config.yaml
n_layer: 10
head_dim: 64
vocab_size: 16384
norm_eps: 1e-05
rope_base: 10000.0
qk_norm: false
bias: "none"
init_std_qkv: 0.024
init_std_o: 0.00537
init_std_up: 0.024
beta1: 0.9
beta2: 0.95
lr_head: 0.00719
decay_fraction: 0.263
decay_shape: "linear"
MLP neurons of a small language model. Each row is named by its layer, matrix (gate and up: input weights) and neuron, and shows model dimensions 208-303. Each number is 128 + 32 x the weight over its row's rms, rounded and kept within 0 to 255. Numbers have three digits each. A neuron's up and down rows have the sign that makes its largest values positive.
After each neuron's rows, "fires on" lists the tokens most often at its 100 highest values on Wikipedia text that the model never trained on. A number after a token or word is its count.

L2.gate1387:146143144186131169133172116111152095129115118172149099117094116109084217084139091117089125094139090117168118154126105115097113139161145110088104194120116172136164097130185174134094153151090108148128149108138085151078110125120091136133104121079105125163191164126186126172139186125154093184
L2.up1387:107110123120135080188113119119102121136153127083155134074140104104114116140174132107092140100103097134175131122165176132089105133133076134070123124129113135139122147137073113187133139186084102146127146136121111159072178124112121079093117086111104111164152140196120211137101185116154168194
fires on: "." 87, " of" 9

L2.gate931:129134066092122159154135128174137148173135163120101155094096131127151152119169080087102096109142110099127140138141068111096092105156068132175117119129094158142126077169147180141117145122126161178121116159150135108071087144104035136140100117171155099097155142112104130125202160122085152141
L2.up931:082090154177162080181147158141214106107093086157154158185159089064136150137161155161139044084148094153173129088199123145121098092161129155126074154148113069140129145131105168138178138146163197080122175120125170121139132151115108069115140164071179094146159121181165063087078102103116098117
fires on: "," 37, "{" 13, "r" 7, " Q" 5, "63" 4

L5.gate1266:084040162116148156054110111123125153137110120102132134101127117098139096116179113123177162135155081150102172057132122159106132115176136102079144117171105193096075079108128101129148139152160168168101131086137090141109169165111044069169101174157094141087153146118122167087099147137109124153
L5.up1266:118144109087182130134093176190137180153139127141098160149152149112081113131135079095124134139111135128107116154117114132182082145154098133083176068107133103116090175134099117167133124182094112091118119127124168104174175118157117106152126137090102096139132094119107170092131140097093136149
fires on: " |\n" 51, " (" 16, "," 14, ")\n" 10, "\n" 8

L2.gate570:043121143163100113155116180062078100120130141114149087143122131135103133063155182103129151089128102075096155117162099187115113078115091140110108122161129095185199131117118168194144112154139079122164173119159156108101124116102143123156132154145114180145145114152171090147192165103174113174
L2.up570:141123083068085123097154152097096149140096176124154057126124155127127121163070125093163147140160176106036106161090185096109128198118103106145160164141137139133135141117111170165157154155113161152173149110117170145084140161133108112089106187085056151194121117069144169120168180116103076089
fires on: " " 89, "–" 11

L2.gate32:144167146081065140107204141110140144171170117130185112159092141128098165097127151111114144098103112107082079100145068107046151170115132131089113119173105176152180123125088169174151138160113082164137112071103133144120082092141073073156097180140176099100136178140186159134195111108194121131
L2.up32:175201171068091154152108143074066133128063107190112100082113118066112099077119131126048143070096091114129127185152153116155129136118151084110142137144083115123134148102122097123143142135164181155165100115112096110074082159105066096140127084172155114156161142171115100136129123129170153101
fires on: " " 20, "ed" 16, "." 14, "ing" 11, "00" 6, "12" 4

L7.gate1286:130166156132095138115132128140184151082069127144124113132097144098171126108150129070145187139146179112171111136129082153101141152130133090122148141144092158144185120179089110089136147100053146176106178133114156169165143076107095184137131115076073187081120121095102126108135109166102114082
L7.up1286:105137175146147113154103145131152123196092079115119084086123093159065109121073093164131138149074145090138142179085162156141149110169067140123123081135113089119142101136159101091166121104151096124170193083075105127128185142121119115067137148182125134133127159182118148136158131121111059069
fires on: " " 66, "20" 13, " (" 9, "." 7

L2.gate166:098152137150125116156125118142102074125114089136147127156119094102174155086074076098093137111113141160136170096132113099101168084134180144154157129146134098145109139065099086150162136094119158097125188082119095099135107119101118178159147148137080172105141110111138147119123141113145113140
L2.up166:156112108161121118129127124120146130152139119119127149149108112145106092097099125127117084115093179136173143128140084181133178115154062080114147056165060104065114093183130126125121121073080090181088133112122132184148156083214103156148120136143092105107073109081137124164165083177128139089
fires on: "," 95, ")," 5

L2.gate864:160153144128162098130124152104128099082077055114126084178148081094104090151163139080194132128084121094084156108106129130112154136058121119085099176150098134101149156070044142124141114119124145087146093035079091121087117113101094134090104167129174103100130087153138123095115145107166120103
L2.up864:113100097129149167129138093118055039116160119103141122144113173090161158168100155121126183183153127148115107124134135107137129129142084111086119087133137128138113148080151118142141094128161062083138090143127181156146136103094113126140106144075137080081150148160150109157138146141132100103
fires on: " p" 28, "v" 11, "t" 8, " k" 6, " t" 5, "k" 5

L5.gate962:128173157077162106168106134070136129157122113093132090191153110099147145112176067161227105161165148152066081123100081098084168141115200140134154106078167055158119151126144139095131176155145131097138132154074134161129149169090072153158109133141124153117144160090150074126103153146150057129
L5.up962:135128163091166117125107123059114094138116137194074114138167117168133085155118134163142166096122114109119170079096097133090207100089132141136134132119139110182160126117110084122160177140107152121100063138173154111147101152115132155094074140147132107107078119121156121177114127186152138129
fires on: "p" 26, "st" 15, "St" 8, "ch" 6, "-" 6

L2.gate458:124153131104117129136134115145141074109153130105084209127086119129167105101151161132143099222120096182195162092131144065151113060160127088126136148129128128125077143121147109106174053126112105068047117148156147105190126093149134151147129151126057170101098131161050085107130123159179102084
L2.up458:088149160097183149148151126184129147190183122157076161148131133112096109101062111099136170128175138094142124145122104143120071099120134159099108104131094118164124185137161090091149120111177117119050131119149141137159102133125110151143144063153138150134165139130138111141115083197152151171
fires on: " professional" 17, " English" 17, " Polish" 10, " Russian" 8, " French" 8, " Serbian" 8

L5.gate1523:143166115171126135106134117081158101148139120096053092155086107168083097150090127139080093200163152167084055050093155103093142128135097115189157128140113182138080099150135121111127168145098136139098089140154069116101195120163156121176114139166119108148125119131118163147158162116129133106
L5.up1523:127160158190158149079142139106141147183177140155092121120151129145127147210144072089099101107155091171058110109142145123157089122093130089169175201157120186090111088118136120144134132119145067174146117137179103153123146175207181148173117081185121044116146136117152105186191096135133129146
fires on: "–" 73, "-" 5, " ESPN" 4

L2.gate505:076138158118090182191158120113094141177096103127123135098136112084135100119164096185083113181158114142135168107080167134129151138093134184122056146084079109040126107163091157127136077146135129080158150095158142105121172120148078147146091167101174123099141183154172129114176131087164129099
L2.up505:099141180146108122136148150169111137177052142144103149115137135124118148146146124098157097122068082118113133084123098155118160140215160145120112146069087072113176080149094167148177145111144150157148149170198185067082146091146125132096171126085172150185150153163101130139122138145138136128
fires on: "1" 27, "2" 16, "4" 10, " " 8, "5" 6, "3" 6

L5.gate528:127101112131119150140120111119115064122146070095094091182074108107078150117100142179175140104148128142195132141075131115167147161156100103133120158137188193142107152127064109112177139116197130150135104080142180165164121096078106152154165140110140120097111126126163093102113139134116118112
L5.up528:132088103143127186080100135116185125092075107167114143099161149160133132055124081155136137112106204164132143146106139151137180147197099076180087121155111206129084139157136135110190142065148132183191172126136143154165158102137162113149140064121133161120099078128069183117111158151183153117
fires on: " H" 47, " R" 6, " h" 6, " S" 5

L7.gate1346:116180149063112168138127196134129134126123129148103163100118078118098163158124130161115170095115124104101151120133159089143216148084141169122152074164121153089143090143180100172160156116161059152137195098116152136083137152160099081162158111097130098117079135157159190157118112123164145170
L7.up1346:108123154185165072172117144089132164106113151160142179235126144110183036150102109141116131171168122176138091118192173138125150131101168175179116138155116116096064128177121100137140113115104141123119118138070172097120131072100087088166092152140091126180090184024055169106131145122062116107
fires on: " " 84, "–" 16

L5.gate1109:133125113063147119079142070145116131147081157127165054158121135150139157168166107095109141099124144151180156150153119176113137132102128072104138189153140098129140154138124168132097072141183132175137114147139146127125138135088116125116083151168168146134147127137174103142101129122080106147
L5.up1109:087096167118130112117133092075111189120188128122091132075165094112115094128106136135184118085100147116086137079080157176087090101121119132100167124068183162104065145063125158131156074157115084130118107157127105116106145172103108085139074163178087108165162127195168210108159152111111073197
fires on: " to" 21, " and" 14, "–" 9, " times" 7, " –" 7

L2.gate749:199123145109164174175136134136137149091124083137200095105094143108076142119137092123162104122172162112114147123070124093145190097158112162159135126128126110114161188055130078135103147147113139114127152117067132136139082201104162120225090126085133134112129091150118117132135112135088169127
L2.up749:145107128176124106162053155114074181105084139181083175151151096176160129117113108057122167092147183142148076150119162135147148117169126141150173069139150145110100136169110203105158074116150194092101082172120094138091129148139145156080116123208117161172145112053137114112119083118115147119
fires on: " " 70, "," 4

L2.gate928:159082120131200170201138123108135113170149121094120118158143095164108145143134186154077080061089137142140157112146148135179136097070139153128117154135169156133129129176128151129111146180128108143139140175145100174102115113050130136124168122111100135131137104122124144146135200130164101144
L2.up928:099164080109109147193171099152125159129167140126088136103168120149114136111097089103156185155110190129125148159143154143126208119169142157149146116098105137129110133148157111066147126113103123136108148102115154155070173092062133174149116155137150088190093105100108123173140169156136147111
fires on: "–" 35, "." 31, " in" 17, "-" 6, " et" 4

L5.gate935:175158136127128121108140136133087128110125175103103132104072132105142101140162189167097151142122174124112147115094102183119167159130147169170138095135143124157160098173115120139128138087061163148146173118166109098138119176170103076093150171169106075129132148126133145114116100132090105123
L5.up935:152095120030128090173115162098142170145147083089155076124115094122134152140064146144030092054105109106157116099105188166072158130137126141167139127135142086134086120140167140135145154154173158116143122103134104128135171104099119083131139124110069139123157085091173176161077133064107112144
fires on: " " 100

L2.gate929:138174174129200082147141118098164112107141140123129104105109164174186159091152091140117120115130147169157138083069108151094068151182101134152115183093130130101122109088115158169159129129073091183104106169053154109120148160123109096113089123092140124082087129110173115195090122092105176102
L2.up929:103124114143142084157114103077116180134075139121116161168092136114110112123112108176097113157113134135186149149110169181170136144111149112111193047099109129100160143143157160142150106152152111145100118171116112094087139082118126109190150146109167198155212159082111123074071166103168170092
fires on: "a" 39, "ava" 10, "ic" 5, "'" 4

L5.gate675:128104129134157101124120096106128147139113132108079085123114098134147160157089152093107126117183160134104134110154114093090109133138122214172153110102138064097116113130118096079106185113125183134120118085189129111100166113145131129083117097125111082155156159074109153137136149153136161100
L5.up675:148138156113130178082159135156147106124058142163124108138125128039129101094153091133157060136113143127171130066084158119067112146114101101155154114137181153108127106140078102147111196143163129106129112121173187095085157127121124123052176145122105148146140116160168090085088091075141106119
fires on: "1" 22, " " 21, "2" 15, "0" 6, "25" 5, "6" 4

L5.gate1437:165087140153089075214084090145142080115114165105145149117148150134156099121152094174148110149081134122094081083168121100072164104158101132116148181073137178075178146212112083080168132116094105118127120098155126171082164238055127126097088152120113109096125137096110203125051179072198124070
L5.up1437:111109136160141079158094090189172113121179105109205176089093124057126106135145106159133121064140089134049169124148162133134166180118115131145128126145178117067185129172128132148123113141147171141162097152145107159151137194130142212122109092112119161137148127084081145070080215091045135142
fires on: "." 98

L5.gate1148:138131115158122123137129186106138090160160140095107131132113104085129085133071170183164118163113184167132162113078062216103132191113173145089111112219206123112125087132162109122138135093128132130115182153094189185106168117144160133115215122071107119109045091157144115097129137109152096129
L5.up1148:180120098121127125134144060163139114123070123172159104134133134146154130137095153105171132144146139148124154145137182146103089113149146111137143146114188039112145103172139112107094145134136089101114218130171134129124119151109166198115144133112159139138147122102162121114134127095126081145
fires on: "0" 15, " announced" 15, "." 14, " that" 8, "1" 7, " which" 5

L2.gate207:138159125061112152127107157094094122142099185103131079106178117157139102114169094150194184115127083155143127143137118104065138156116118199114121097159148101068122151125121147125127059164148118104113167174158148068093149148109117110125192125150182108148148149149094138103143096113168166128
L2.up207:147152137128148103144120182188094128121158082106064147169143109148158098174120134179116119168114119100137099153119095126143130115166109150191065148147114182162147124117092179164190121147151141115135125068172144091053110112148136150128121118138095162093149171101136080132154139157126138122
fires on: ":" 29, "4" 14, "9" 11, "8" 8, "5" 7, "3" 7

L5.gate1385:151094146109144154129102171135124151099149143172132117155067098157134167109179156151100114180151108096184148118076172146150087138137094113118178132204172130148176145148101124138140113098122112156157106095144103119152140113112125119105076113124182190118154087158150128140197166114160102143
L5.up1385:099091136108122172108158182092145125105133145130189100103175112084159077095135113145126125165142090133090092128117187171120121149155170169103130154113168087162135147130114131132095143120080125121132194108149200051137161163144090103158059160115200129164119163115127155152132106137152085168
fires on: "19" 58, "–" 4, "á" 4

L2.gate713:153145108138135103185107108157155093113097124155150098096141125106166223077193133070106143164067141117138142138111159087165129136095108130081100143147113095110177108111163171090199107188138110143187095113081136103112120134125164130119068149181127198175101157173198158134105168132088069088
L2.up713:132108174098101081138153157098132123142175142123137171138129143109056117132084151132111109089133163120130118128108141168125133179157120083125092099082126087134121138132169055137179087118122145107142130066179136107162173136122112121112137128136172138128045134110143162095189165159146096140
fires on: " |" 67, ";" 9, " post" 7, " (" 4

L5.gate604:138118138158171141071091211099087094144117144123118080161091120128171119111100083111162149092122122136159092149146059128163095188129179160136112112188167119136066135212098138151094092114188193124109126095136121117119155143179180075110139143170119204108080160119088123174139139093126112118
L5.up604:189140140126154137140184198185046145137149139158136142099139064133093157180137136135150102147135142128097173120132195100143098167049165141046149178142136098107183142110097143109158143112102127173129104134129039101148140157140156133109126123112149090136137148102145146126101174049184112130
fires on: " |" 33, ";" 15, " " 15, "0" 10, "00" 5, "9" 4

L5.gate916:142063085154063174185136147229077142148117138102099090131115155082133131099099095159096147146155123151109053148124162125080153176113119195133101106145086094145128156123071139167109145143137140136111145131131115135123157138114080119094175174140092164131118172104078096156103161103203163106
L5.up916:219094140135181182123151153138131153119120101136154104154088140159134111124141175114135110105112125176108099148094161152118155103105150141067143113100125132121162155120131138136107135149122119142116073110073122075121160138151185114165185168117135099121115157140123104129099093112154060088
fires on: " in" 23, " |" 23, " /" 10, ";" 9, " of" 8, " from" 5

L5.gate701:086125091140152079164133143158119140122150148065154142126138167117156131114176100172134149107152100215189131100121096142122155130063192102149144122111097164117151107129133188165120138138138164138146148093166131106058144132083106121186118176103133154135079060115116109085095122130122118133
L5.up701:179172102111075071141125108155116124082092062145152179101111156100173102117097115139042158147146118103113121130159147159107172198129106145140158153167122090099149109210140062103116097118063124145099151151118169081139138082161083174111128120168181148148172149113148115176127153099133140076
fires on: "," 45, "el" 12, " Worth" 4

L7.gate301:135132139099168090097111123118133088159095189127063089108111161092155108146108103105169141096095100141137126206187107154067166098127106132096136141094132135111116121108158125140144094131130105113141107148117137108140081137143109118156161166120106136111117203073137154232057135133070075126
L7.up301:168142099124101062155144155097149129157083098154103153148175139073086110158181144185132113146103129100123127158135200198131075173138169139122079205115092094170180131148109123083099157140170153094144138109098120069159124082168098061086116135126092095162125111155115092131153108110108121175
fires on: " and" 43, "," 29

L5.gate725:175131133137122090142175126118104155113140140155163114087132100156112109122203118147093142155122140070110132145147130139141134169114128132089135099143094169116131151130161119159135111168133165172141170050063171132133093132135127155125147145074127175136138143137104165166186161137173109093
L5.up725:164128148148084140130161183103122036110123127124184148101128119151089128112131172141151093103135092137211176097105136119150093175112191159140136148125084116130119191130101172150083146147099137117096138170084151097110123174200141121141107153140142132172106138134163142164146107125118130107
fires on: "–" 25, "00" 22, " \"" 10, " " 8, "+" 5, "tr" 4

L5.gate974:113103137165157135115087094172120089096112154140111141169097135062175172162093139148164161136182147179105163120099162104146100132128127137194134163089113104167049118113090131026125128130117126086138140153125128113151129166094080126149109136169145127173153112073083074140110097150156149138
L5.up974:147134134078172094157095181131077160143178141168097175136118108118085124158092146116202100128165146129167077127116092115143103120123169119143090087152123110115150110028102118108144144124070142138099100095083127136093129140157132140129179145100126138133109097112148203162162133124139143218
fires on: "|" 23, "10" 11, "3" 7, "b" 5, "H" 5, " " 4

L2.gate178:096159154124110109161164164150140188109136130089121147128111097136117148104129149096093105145151085105130123140097137109094151096151187163107140152192221111100093130169134074150117093124098124176037124142088160163134101112116107169139072089162099134152145155099134088103126108171126130104
L2.up178:169099135162109097094166093162071100140143157052166179148127171187117131174133120138075106122144145148127177129076168157105098077105096127126155096141124085120146134154135129086139098117099145143189170114087129163158175112184088090186127167052150121079082112124190143106099119191083138092
fires on: "," 100

L2.gate516:093165118151155083119134151125171090103124163147117109175133060088109162092149144109105125078173128149045118167134099067129118187093145079127136025074151116108140170126157135107100169110103109133121143094148156155129117123142036122108118117113103121127150168135138167136148094114192096112
L2.up516:106111149203165120099174152113106051128217119141161162127119174188114084110108110084101168142148134160089059125140095109109143155086142075118115185126110148130124114133092132117085175136121160140127061124171128176127129081127127113136174136175081132112134113108140140130124100113147118155
fires on: "-" 55, "|" 45

L5.gate1007:117155109131121089079101097087159174154106139130061109087104113091123110110129124172160162157172146093110146154095141147094075093152196112080117156048153108153068136118168192077176100175157113137150121143167135158196177176151190093127075180112058177143153100131133162143177097114112159133
L5.up1007:137138089062067112144111123111177108158100080148112164127133214089123079105128144181147086147131152111129079093073139163109191139059171111156059101154081079131143151148109049067183145143154131160151150055112130090198109140108131125150174135139084136089146139176111094152081138149126093119
fires on: "," 25, " and" 21, " with" 7, " in" 6, " the" 6, " on" 4

L5.gate891:094182128160141118121075129121154111099101124160114158106064140091073146123066112158110094087177136169060172097086138134126098115131127151146072161073128178158137149132136125059094172112160138097125173146119122089171105170157168134097121192161149063100086147159132193087232115144121195139
L5.up891:094107104098130099114132088097056072165140131041111138099171110069135171151124123164207114147109095129150028099130111164088164133129128105099089146163142159120138143088093142150086058169126165190130102128112144121142126164101133089171139163124122101144095111119171098185099135063162115132
fires on: "1" 20, "19" 11, "8" 8, "H" 7, "b" 5

L5.gate1162:181117105132104075156157108168121073171110144147160070136104113102109123151136132084165144153114150103117070112115125125030159137096119112092119141109127108139160106133130109138151110158140145076144134084175125070158160152124124136122092135133157149108123158183123095148112197078147095121
L5.up1162:186114098147159121136158123107123119186168122153119063089143224134083133153114156148129127139139107100091117123123156184128154097163105081049065172134127089113203078127127074161167153107133125117164129128178124127158084148141099109104114108114136172104051184157096115126139112079140114125
fires on: " (" 92, " [" 6

L2.gate405:147113112133113126117142128104121136143145142169133137164136153123065137127085131115125141143105160101161153073090161174154209124119095162113125090129151153136070133153147152058149160110105137109132117156098136213140115090138100122147143143101109142091088167119096130131124163107116104121
L2.up405:159122137089121126136103157130132136088126168085098121141090167127097127145123095125078141096110147094162136150118158162117222104167126114136138100143121097103099133103096105122168098122114171114154105127095091136081074108101120068113131150147162175180117080070197129067087121107081083140
fires on: " and" 71, " that" 18, "," 6

L2.gate1448:205123169189123128110115137130027108115179114176190086085117093104131147145120126151095119128108177123099164099122084086147132133053129087133115143089131139174125120121150130116132133163104119127117134153144132130086101127096096097089175172125115105091116076081139122111075139083118076064
L2.up1448:162129142154119157095104150119114142084156096113111148177117062148162102062132137126112144079051105089173132157104179142133074131128105188108177103129125162126148119178148132141080110079109130129165072166064154090115125109116123125084104080145077130158103110122156087100110081168159144047
fires on: " |" 42, "i" 9, " b" 9, " " 7

L7.gate1528:152136125093104130044171087123168099153166118179144169112130161145119141098143148161108157107185124103121136119091162084123148190119109090192107042176115129174126154191123123135163149112125146091119113112066151167173127126121152115128120113093109181084153098084117147083065103152116139119
L7.up1528:140106097119109144130120175070150105141145118166111158147134138101120161060107129114203165112099188114160121132102105141179162095083072104082108123171143121186156145170109181111127189095160152163108170147143117131161106194075125171176177131137149196119149111111180149130160121124140083167
fires on: " B" 61, " S" 7, " P" 6, " H" 5, " M" 4

L2.gate851:173142130140109086126113184176130102104080105108161155066106114131111144169141112103169089114129182114144129161156123099099167093067117145160101097098198143122121099073096105162079169173139099128105152159108122122178155129187131064141107151160158117151066151119135203129126154091137146126
L2.up851:149151113097114165180117144146129172053118132062097187169145167125154090118166138129190117069106159163148126181124164172106139127171140157191144115080182141082156092166140097127185191131109175100149072144112200148090142173161156156136111132115161089085096180167193122134112104088111179093
fires on: ")" 72, "," 17, "2" 7

L2.gate1173:086163101106172123092118134104032107112112164100137170087180176131140165166118182044190098145121109097120167092182135149069104120109130153069113143153140113122138171104069163093146115154157084116148133083137151057147085161106101093077117116112093169066108149133177157109100166151119173154
L2.up1173:150131111145144083085144080160192100199079124126114148156133073121198098179113119072129098164138074115136114202093115118064111123127183159126069137156151155123145150079090111090108119151176134100142080130101098116130128181147147115135161118112080123114147125082148151155115164129173108083
fires on: " as" 35, "'" 16, " By" 14, "for" 5, "th" 5, " for" 4

L5.gate612:183129119125113095129130137127140110103085159078105059111042172148189108072097091155113131122159133106175136179170063114091115152186155077202134099175174127100048106202159150161108139088167162174126153102112082126176137156149115093118175128090119122089108127150121126108070079115099117156
L5.up612:157131194162116141102109182127161193081097104018110125143111145088107186110154156178111131074126112085122125121146159144111143120137135137191138141175156160124120078082163186114110200095173160116178114132183132085158111107129153080131100089171041142122137144141149074117151101067124140090
fires on: " " 100

L2.gate747:145124127140160124148174129125178058131108122111156143146109134135162125163129193148137074080120169145153111197119081064052140149129127151113117124091133141067140152127114131117129142129125154145108144126170144122127124102161095177161094105114114117144098146099136129141097135120156122141
L2.up747:118176086195105146154130152124149128140087142141124109145166190149128187116075140124162153157165163133137093112186104107140146169163101140170152123068151074162163138121152138119113201110131116128159124111143162139111147111149155084233098105152127074180112157174125142108093105147122129177
fires on: "|" 100

L7.gate823:146182169146132145168185099094069140127109151120145153133133126094158102146179106172168134128129186162130110094134112125138110143105149101097116118170136157096145156138107094105154110065113128101148094086120082204133122118127141176080199144080112171105139182132123135155099152129178120103
L7.up823:113155163137078180130118112108172084174092116082174177108144071125122133110156094155151168105191134198089127121090121081128139110145122113150099176152211114172142110136109104142158217120174138156167108134196178166104167101163166191119127107136196093144129095103123114077110144083118107129
fires on: "20" 21, "." 21, "ober" 6, " Th" 5, " that" 4

L2.gate1105:116123154053155109116099151086124117141131096088098119124142108118121123080152155136089084173111121159147131171133113092165130199154142170083146112107157136165141136087093120092159090109133190129145106094093136129105166060117116152085122093147149160159122127072126180099115172113090139125
L2.up1105:128172073190158135089085127101128150089126148148120126155085158133094184159115118144126063092120142176170220185140119162140106116143137137127123144178091136076220138132124147110176177071138128101164172159075162107138088147172185104040101120135139133122170138154187143032112086093159110129
fires on: " This" 37, " new" 14, " next" 8, " further" 5, " second" 5, " Also" 4

L2.gate1172:179149147165166130090110113065148094108120155141151199118119121125098145093097121172095095171154156143162142101127143049113170182106126075163177147143088123078199159097162163147155111150169056107103138136130166127091129135163123127129148132181128186127135116150110106127131128102126103176
L2.up1172:192185065104198154102054096098124147110091088139078101112141144115110157182177109127088105173111044126125149089100143101092071123144170143118161125160141088110156117072122160115185136107100085120159101143106073138172133132202102176107167124197100089106145103193133085153141197184138128102
fires on: "0" 39, "6" 9, " L" 9, " October" 7, "7" 6

L2.gate304:117099152187135107071126110095169109180108128141144151140103135155106109133178070149168141152104107153129163045142130131167136168124120117124154121157105093091149127120112174134116046154167092099119169103177117151075126076119119126183127162143129152110139095124118128131187141140166195069
L2.up304:127079097107136102136127080102133151130081158142146067168100095174170104159121110142170112151119106168097163115169204118179122117132162138134090097112111115155134127090148141140142149145147128095158155180222159144183056110192121106138105132128124171099143106155140117129143151061079108133
fires on: "8" 14, "–" 14, "9" 11, "6" 10, "7" 8, ":" 8

L2.gate1191:160142132091124140135136118114128093132147174155102076075105109077127152115208101147155118097153111155183084156092109152092156156141113139097144112091097155099150111134146138159092110139163140132163141105142138123072081153128118139089086123144081121093172149118147119141100134111124172133
L2.up1191:108120093152112162150111099116109096104176136143111150080119145114129092116157112160137145140125156131135131157153156104134154135119117098185100189156101147174189134174124152128186067145127115112132143156138125182124168098078137085155113085097080117086105122084120171174169131092119188140
fires on: "4" 16, "1" 14, "5" 12, "." 10, "0" 7, "2" 5

L2.gate510:134136180119121149160151147179113105101108155135122144093168100131108118108125118151119117175093091098082165117096075119079109079138108113118108118190094175104169080127125103129191140135076152115092082132098150173182137120149115051116104146090125119110187118115144134162070154156168129160
L2.up510:112113153154172163112149160097103095115202123162116118096199148044118130107160127117137130105117132060150160107168072150106120153101147136119164146164127129063106148124098077124138111119093137155152116166166117089138163165108124156194119144094170114116172089150112170136120119138146136149
fires on: " \"" 25, " " 21, " |\n" 11, " at" 8, " |\n\n" 7, ")\n" 7

L2.gate1135:114107138124110101142141152134185092095075097087111044124081104096084176111104163110113137182152169201125121132123078121148130146176131202135139086127103081097143121141119146096116145091097131084114129168165107155126061189119113150181133143122104122140136157060143130135172170126131070125
L2.up1135:228134150098113171140152158131145139141139124152143104126120062106123106110133094169050077138094118118146182102118162112139131135134160139095142103169138113136108162126166115135105155169161142179212155111156153086117178141166130093149132135159116119131143170123157138099126093113125099095
fires on: " " 100

L5.gate1473:160170108152177122096126186087115165091153138088061146136124150139114061110145158160070118159129196090125121130130156171106130118107133076109147147150124119165109122173093141136119115093142134113115098075116085094069124162147164168102127159141104135135124100173128175140125186078137138126
L5.up1473:141153122137102104205103123087142136158174162140137144090118201172140105137126124128091184103137142071126115144130103136106133213081183112123128166165156091096178122126119052166137143119141096077117134177111119126129138091107168173172141144169158103151158089111157195130143174143181094118
fires on: " " 78, "–" 13, " (" 4

L2.gate514:155102097128154135132104142107128078084104155129159156121117114161095117103205086062128055135152166098188163125103190130145184136106144185133147092152103092130137148131106133134143122162099166120101119117129165080069136121074116120116105201095107128177164085091126103122108167109097116136
L2.up514:126088102113141136183092153164158110085140130133115132143106162124131118139150075095073202136166139130161079093073131075150118138125158116110094071162106193167144105114070112123165137059130128119148100094139135153099133125147131118124105157142177102128220109093103167095118140132119130173
fires on: " be" 39, " in" 12, "\n" 8, "," 7

L2.gate288:083158197131102100201132138121106165097132153081131177088135116111106112124113154161138116120123138134123130127104095163180080144181126188116150111080186122138138106153141123129138154127138219014150141152167103168092156166176152148142115144100193191122160166102135147067201123118117101121
L2.up288:141153103116088101127125111104143115067176099112103122162114125140110147174173159095064063121104137104146153079101121131176145109086155148101109133168158146087096149113141128097113130070103110136094143162115230198116080140148149091119155135124078122074103134105153150128123137109159050145
fires on: " " 28, " a" 25, "ly" 8, " overall" 5, " well" 4, " critics" 4

L5.gate332:142183173161115124155121111132144080133117123139185164090143142115105069178134095190133121108154147111074127118091140126082136164109131151132109182098107138163150196116122151176148140129099113091163129174152109162136194150123133116140107162133099125122109188092163157124074123061116116155
L5.up332:141069146177165142164120119143103132190146114152111135105106124144124137145128142100129103134150091124127134074194185167067159128104107126142116132129119079111155149122138178107151121170115136106114153079165103148157098176104167117168131121091103161136069098121043137110158171123172123062
fires on: "." 100

L2.gate1096:164122157144145149113109155098136097083100174092117148099114124069094130157159153102170127147079147123107109160162096093056124175109132118152150118118160120067143136139118084161141094168114148119092110165100101155128134125198094100116118145144097117177080086126168132159105185166083092178
L2.up1096:035169157058082112167135154069126142103135149136109116178103157113144143188136062119043194083092165144088109185079169176068207139129091154093149161143108114133156144135128081142087129148181117122158118096159084139133123143210108096121140092157142106067128131135162141173166136099156169170
fires on: " and" 60, "0" 24

L2.gate687:154127164161139086095129102114095147132118147146102134154113117102095182144114167177149090099129140175138158078128091130134088164176123093134095102132185066128167103191109154150139109156085057142122181169045103132110041157166138126133119165172140165151131114137102111180135129163142106146
L2.up687:145113159141112133155147173119161136112136103127080085173145117154097177124069123157141177110100071155127086146103166118125143082082190109098154109125137087152095120108128128125133082183116164057117204188119118095130103096155158153099151110132152147071180112085134133135131113145161135169
fires on: "0" 38, " C" 21, " these" 11, " These" 11, "00" 11

L2.gate361:110165152082103128186133114140121107173061151157107141138143215148135108093129101113133132119103188170120129090138155147154101115070147148138061109144155125107117183128072129105113111155151122073149147128115136191103148121194089139099073120123106161183174087157099089185152089158092178146
L2.up361:144119180159104119089115132164083154123178102114138099120109166186164125095104143167129140100154114192152121071170092117094099151135171091163139129144180151115119101113116138178159154160128124119122093157113146102043148160184162178150141106132102153078183105132119139043103072132216098154
fires on: " December" 15, " October" 14, " March" 9, "!" 7, " Lund" 5, "berg" 5